Weights of a small transformer language model.
Size: 16 layers, width 192, 4 heads of 32 (1 for keys and values), 4.16M parameters.
MLP neurons of a small language model. Each row is named by its layer, matrix (up: input weights; down: output weights) and neuron, and shows model dimensions 48-175. Each number is 128 + 32 x the weight over its row's rms, rounded and kept within 0 to 255. Numbers have three digits each.
After each neuron's rows, "fires on" lists the tokens most often at its 100 highest values on Wikipedia text that the model never trained on.

L9.up81:123101168178163159108115125138143173111127143152162134115096130134141129161131191136113126118073125101098144158159069101158170209142039145201106126139162143154139139108114118102090139086095105087097106104180120118155125050143078190139118198121124052128104101042107093127110183225098109089129156136149110139075060131158137103100122208173148162139144131163141137148131133142094096074107
L9.down81:192091121158111064086163209137122063122132182114158156158201135110152118148165135125116147097138113159126143118120103092099116164096161155143095170145156113099081103108080143144148134232111105098153121172127170181140145170141195110127150057085194147078104083174131092156086138109141119156138058125111125113152115080164135118176156111089112087134150122191130164143144111123131137142126
fires on: "le", " the", "e", " Dr", "ry", "h"

L10.up225:118116166092103102164184124110127082111161140122102155171126118072148118109142126099085139160157097180174129155104156221170110135162079129171169072109122204122150098096130134105126138051161122161176172115105108143173170113158161136105185118140139098151067122120138150104095135122055166200116093194152102072119140154117140120108057165102096136139117132120137124088123092159132127070121
L10.down225:157120113119071117146093159113144152169122150083118132063129159149182124121120135117164101112154154114133112149141089079113173067126079138144069166159216148223122120148129131110142113125110119151128083127142160105150200076113126146124124106112104135175187126174080178150105059105127144118110171091145109200115116145111078166141224118189138105113106103022142084119123192116120144138138
fires on: ".\n\n", ".", ").\n\n"

L10.up137:103130165144095124122150101090147115115147175194166105078119116160185128146162109115104111141092117136129091146128071122138138159112064142155206054086126192111131107122115075101086193063158104135187169100138163121114152093168146126107156149140125126107129123137103132101152127125061105147109108100179119149166096172141133092092144105124170143119175099171125140118117060103156152133116
L10.down137:138143082117139167143075140131139117147072104122073145068098158086171158184114116146182107143112117110117203115136163170170126096133142071107074126127135100125135101142129109122112130124171090139145112121107106173101193165156125118200114093075140130085193106170136107127055159106217113086071145108092095135164170208125088202124165159137116119117093147094130114106147140060150158128130
fires on: " he", "9", " sh", "–", "."

L8.up209:062144123127169149081189106132144052151160116105192124128140142159148124123122099133064139180133145089107140159121140095132012143099161089117089118124136083121114143112146109084164169116139133160114091163170107186108133142146185199134132090163132130160102143120100104095177133143156120113167099128154149149120066132109088163149108123155191144184220112120096067128124105127162056118211
L8.down209:145102080064132165131169134107133172088138136127134076073085113096172131108180151099132142090148121119100114037177116157074142127125173181126184137131125124073200131168121092111109072146081097082119139142190162153098115129113092126134107138145144144085132124107163131155131157102148133131058125122132117098154159117118152086176162154122091131152115190058088158158186188180171107136083
fires on: "7", "202", "}", " this", " d", "8"

L13.up231:101154091151135101144094079152115160145122109139098095123113093095162131189186156148090086085093144155078117110111135121009096091112112147155199140118139163172130146111121178121096177105158141097138084142123086213153118071130115178114213093100171130158158131095110110114121165130134100131114166095166179175112122166122074143118143107106126136119129158101086080111084111173183076145179
L13.down231:105120184122113160137102127189145147080109124163185141145170149115088094081144102146151105144156153189143116118081164132185156124102085147119077100151066147090134107104109125101108134174115169176099117119119087097126134168147228133046140128148085106080120160134184167138110158083140144108092159146151077133106123126109126136133108100053119140098118076034156125112094153115071133165140
fires on: " D", "g", " al", " g"

L8.up298:101144203170135152149151115153180123141116153164126127121091162111142127120150137143144114177123128135124054140106080131132134161159096128134059167166119139156162104098133146100082125130120163115173114143087152179139118102172128158121069141117171078117066076089104129186155165132154146105126108058138144170180158166135069140134086205091126129102139048119114096115138098124112104143172
L8.down298:066113162161082094081108115120127093111146078066087104154131135079096130173057121123106103116110149127096130113124078089120169095133172121097104165109164104087166115113164191101145147146111145159135154167105105112074129132127172107115152113177120161068128113149149132225087126171174160161153125137145126121175101111171085153107183131117139060167117146164040119139105105148163159160132
fires on: " he", " it", " line", " gr", " k", " ch"

L9.up351:167172165121118093135098059116105183190087128152101175102111131144116128137155143124126079185120143086137069135119103174102140192130140097127108161127154131067146068104099123162201162127136143118170117101166157150125158136166164194127078105152110148144105156148141136130112088124149159080127134141116119091112106097120138128147125053125130126154152182121133114150188104137153192122165
L9.down351:070127111207153114085120112105121037080158143135035138098132078112126135144150143140107159149169069087150152109128085168207082132151120151112171203113110127135079137117154158163101142129160149085104139175143124131078053169078088092119182100142188157119133189115102113141154128128123128085112107124204093101085131141144127105130135149171168108094120141196133072148135143089089129100141
fires on: "ov", "ts", "all", "ow", "z"

L13.up217:142100124147109109150133110115107090155146119132090110122022091137167126147145166101180118135164135109156133157115118155133128117125169093141081109148088124236147116161051148043123094100143133061118140156111134101155152152135177119143139127184162154138121141113152107179111234133115156145065139097162169099132164134166139161170146148099140092141068185118073065139110078112203163125087
L13.down217:117152118126059167100108154091141105099161142154113139147134109172128103128157116143133132125133157137109096146137170096146138135108176161112140099105075120075106145147146095162200152204153180192189092115141076147110168174089131186164150121082088085152120111133075156102129124124138191136142154157183154079149110098151148090143078150110095128103161092016096131116124124133138136177132
fires on: " ", " k", " K", " L", " comp", " =\n\n"

L12.up326:194192107124129129108115125085096125168149127095159109108135122087129093111153157170161140136181146111137108152121161147129072161183151139099143095141152187127136169101144055105086109039189115150142132140179103155115155061136090133157159130106161143170077134112133144135146166112085148129126109143161162129092091116200107094105136089123100154118156163139115155123121074143148078120163
L12.down326:107093120188140145116116143190114154149096151116067193112149097183175106151148180101153144156137217099082079127118127109119106090121056112158055079097217130139089114089211154149134143175111074079116115153098114110106137106149206093117144141109124168130176107131145135136084107201135138109124125130100066181145136160113168082180097116140102185118100106087160079072129149146106113119120
fires on: ".", ".\n\n", " I", "I", "E"

L6.up323:185147095105140159141146134148075070143083119105130139127116091110204131175165114129093122131108139138120119148119120096113163130122087110154185118077108159129096116110082055093096115083069089141185147123102114168120112118108168128129130174125119146114145129147193125124116139133105136130137158124088167094173123182140162109233154138200132100072129153125134185134080083150138142110196
L6.down323:146123130076144166134203153139116091151122112142118079177118066099179145090114156103092102125079143132151101130089177117172092194134136078105115111089151104110122139191095155120165137146155148166186175081116151080093138151141125098143105104075105165157174139156110102133154127144144119135104109159116050142103148129135120119157164148131149065152109172082176141162148150138122144032085
fires on: "ide", " Sh", "le", "ground", "ange", "elf"

L12.up280:120119107110098087186151116169132124106171151069178113150108154078116137177171172110120092157181077133160143115132135155153144148119126116176164086137101206178152139120190141119110073063073129154146173105146094131140187103127100078101148143092170157175111081069151137157168132163043159128122085191165129140099139188117102101159072116122131152109142142113096081134069144188164133152132
L12.down280:113116163141112200076136111141123139130134084076140144101193168108162179120117140163099098149199111119133107094131136123116152070171107063146092175140135125156110104151147140134140126108132193080149110112103188111156158108113121168105091081132104143125144165094129150078175067053134146096119195121166092182129138060101091102131171103091101129133142091115172154148131106110069088150181
fires on: " (", "D", " has", "M", "L", "B"

L12.up346:120116113124160097098132083168071185126145133131151157093105142124161120099136140159061169073148066159131118144146088198130149155169094113176178094124119181169127123118123131114169152069158147110142068083113135131172143110189071188058128132167153082087185126110124123104106196103138106090178127145127136134102087117136134096132112071140159155157183129134094126100140084108129174121157
L12.down346:133127091083126089167131099097185138153126136103106117162129142126183187128154129135175137046185118175144128180107161109116179109086088124157136135143175116126141070125124093141156119112140124148119159091150144162145208159170178146145146104120081133080166136092117120136136140165150139131082127152123085189084165111113081125134154142124117123083086090002143099101073186133110179148166
fires on: ".", " exper", " al", ".\n\n"

L9.up286:142106129114124117090158130131140177176134115142105184140174116124107144130201146107160108195035179045110116102185121103105129117137139071159124062122165122177128098119085168130110189147129111103133127209159184214092106063131185154067142129106119115141144142066108110127127131154124121104134160119144152083091187151117096108148092103143134159164149212139144074152133068170139137079151
L9.down286:080138160142111200152122144098135120075115180141166173200083121177108109072045151121131087112160109092143125116118126197108137172136167160129156114156105102113155150076194140176186074130167110074153146126149075116191118157150151117063094133119156116079131118121138109120123176123178167119125091171083118141086144167127127117112110162155119121057109136152116162092102068143082142178115
fires on: " W", "ow", " w", "et", "W"

L2.up242:141158121134102088132110133103150193108130101129144139148157157149163065115155122133153134158106111160120156154167087071156116181080163128144091115065174172141184196125155109111164131145079097165105136186135175107087139128126188079135149140100098116136121069106124107107131149096073089110137148092160082157114117103079129169114110090128092178099133145084126161116118162111063126115171
L2.down242:142130090109134087123151097135132174123142047112154139160155108138128101191112167122187140153109191129138136118085171145181152158144136115146110089157109075148200098148105131154098138215129128124072117173106097112104105120093120146118053096134125048179099107159144097153087049167130110148128102151135077133111100120185116126136132121145183163130127132127150156111098120115152110109117
fires on: "on", " to", "et", " Co", "o", "ast"

L10.up339:158087149136092091133149136117130082122134147145178192099145109127121133084180160130129106153094136151122169113148111144087179145140129115093158118099111135128081083115109139126197099081131167097175147178044095150128170095184133204120194180130172129170110113088127133165138160164123083164190086162085106072090147063150119087151074139126074118115076103142140103074154107144125176102118
L10.down339:117152111171142062170093149096192154107113145122173165130185133087138108164135168151176210077118146154193172123087068110097168142133178093136112115058177076176160155073124117170129125171149126144112146081158187090110137097132134152117136101121121158121133116120126168143097080152138124133107109115122040177124214108091074123195116178114096086128173153060177158091113134104118134113134
fires on: ".", " t", " James", " Matt", " —"

L13.up42:101123121132096129116121099153227110143106082130159102137110136134131111182194162123165090120084142067100136157167171093120103123119124142188139105116085166176133159102115161114125158106108148025114074149205134151075131103103155162103082128167188184181168119129184086144118136165134098087118137153135139079091180125140123094195129142197137061159164133097132068122101108083151119133177
L13.down42:144122128136154126103127174151091097090103125165149117119201081084133127066123191137140112105138084124102190128141108132166088102162174103099108129131037118098165103085147091163105131144086166183067163186124148118120210136165138134111089163177179138111149132135160112091104164112133151144120137156162144119109126180122090133163100096144140094159096070042096151095155099112139156119140
fires on: " |\n", " W", "-", "W", "w"

L12.up351:147150137110108094146192075183127111180117204152101132102150104118164101126150193119112111149116132154192077161103122154119204155122122127176130097134087111106100110140155112140068137090145131166213147121071186147107160142185138143120167163092116122119107135136077101115125073162114101185168080145155111120168100099137126093134113106109096104130159125160173114110134119110095114159103
L12.down351:107118112130183105082100121122179127138135085111120132115163122077162100160104139130149102051144116157156180232104145139108161099146148118128070090122154078134113125108138122094125153158154112124128138090086156183159160155112179157179159124134114179056200096091105133123139088107124187110077132114138172130132163137107079115119197148098078140125114138117146108129128228108118140149120
fires on: " ch", " cl", " sh", ".", " Cl", " Sh"

L9.up317:095171155104087162157104117101158101121147112139142109103117110128091145082199151125111136130141050166134145145138095145143141167130086138104136125139150074119082115116123114110139112082157099073155166064148157055107116139155158161135086093175070156148151116132132121080095146093084112120206162142133155133139158108097135058213124094090145157089141117119136131109102112150102099126107
L9.down317:139157162107155157153144223131108161146167159153128146116226133114084087143105126122107145098137084177082138148106061102145126115152116164152126091194101145144100148149153163155069097121162167074109164111127123093170098199139094096100123155132146088130141117111071102081133094152107167131174086156089151169100135066119132132156158142095115095125104102215121118143127109078124127074113
fires on: " known", " Te", " v", " said", "te", " worked"

L7.up179:120121164079181087126199102147141161148122183175153142093124114076190083130065128185086148151151139128075081154155166095143047135141147104113137131117146111132121130084176102137129155163142148143161133112139118157090128147157167206159146144154095130135161134156116116074135172167110110171150126077161141080155113052163097161129140108134144161109165140114171087138109107146122056128130
L7.down179:102073101130107070122167127130137110116108151203097111138113132121138149088130168185135185101189052071126111107094186065144131112073105137099104112107114097121198147166143137122164098147153107147151096157147126113124135150100161149092135109115131113127133141085106130099081155150114139109145131154215132099085119122134131134128157100138108130117205090207088082110130168196089104122191
fires on: " a", " A", " Comp", "ource"

L12.up193:062133166150141133101134115143112215154065165160124177090126125095190124167152177146073105155116100156147111121095165093122115122132129106142191130111110148158099114144143152115146124155099147112112177197103092159094132045194117171169158059091085098177047151146089106143145162127167140186113098122135167139173182119103144155145117083113108084082103172119124112113098109132164114112146
L12.down193:151151086151062125131052138095159075095137105125131148143055152096114147098097103104121126082139184190123063152097137123168121178150134158185062154154177168163129123103125115131121152102158111185115080137174153072159152137158120120109096148122119136094126163105144152115094087137173110073091092100163144111072089128149128134084178141104109183091158146107064105128150158154126083133148
fires on: " g", "g", " B", "arg", " he", " S"

L12.up320:083135174090124160154155109166128146163142215154129079058168143056179094122126153204140155054152106104146107089059123131138046104074153154180151136132125125147135101144162122108099131086114123146208129150120124154142122065174165153123099130141065177155164141137105137119118120116102102135126121142141180107097114128110121130192162147099128145148143175109173119139163143104110127110156
L12.down320:144170119071131135166156081151137106088156098130137094157093129082122126170080166134039131135138103159098107149121135094078121100157165153122133137096126127140110236138085089135139122181160169097133097096135154161095126166116074162082119096141104143195124160082129178114165161131090060089094092180128140159146121165087153067102048159157124186157125117112087124114138105132120141152111
fires on: " A", " a", "if", " Ref"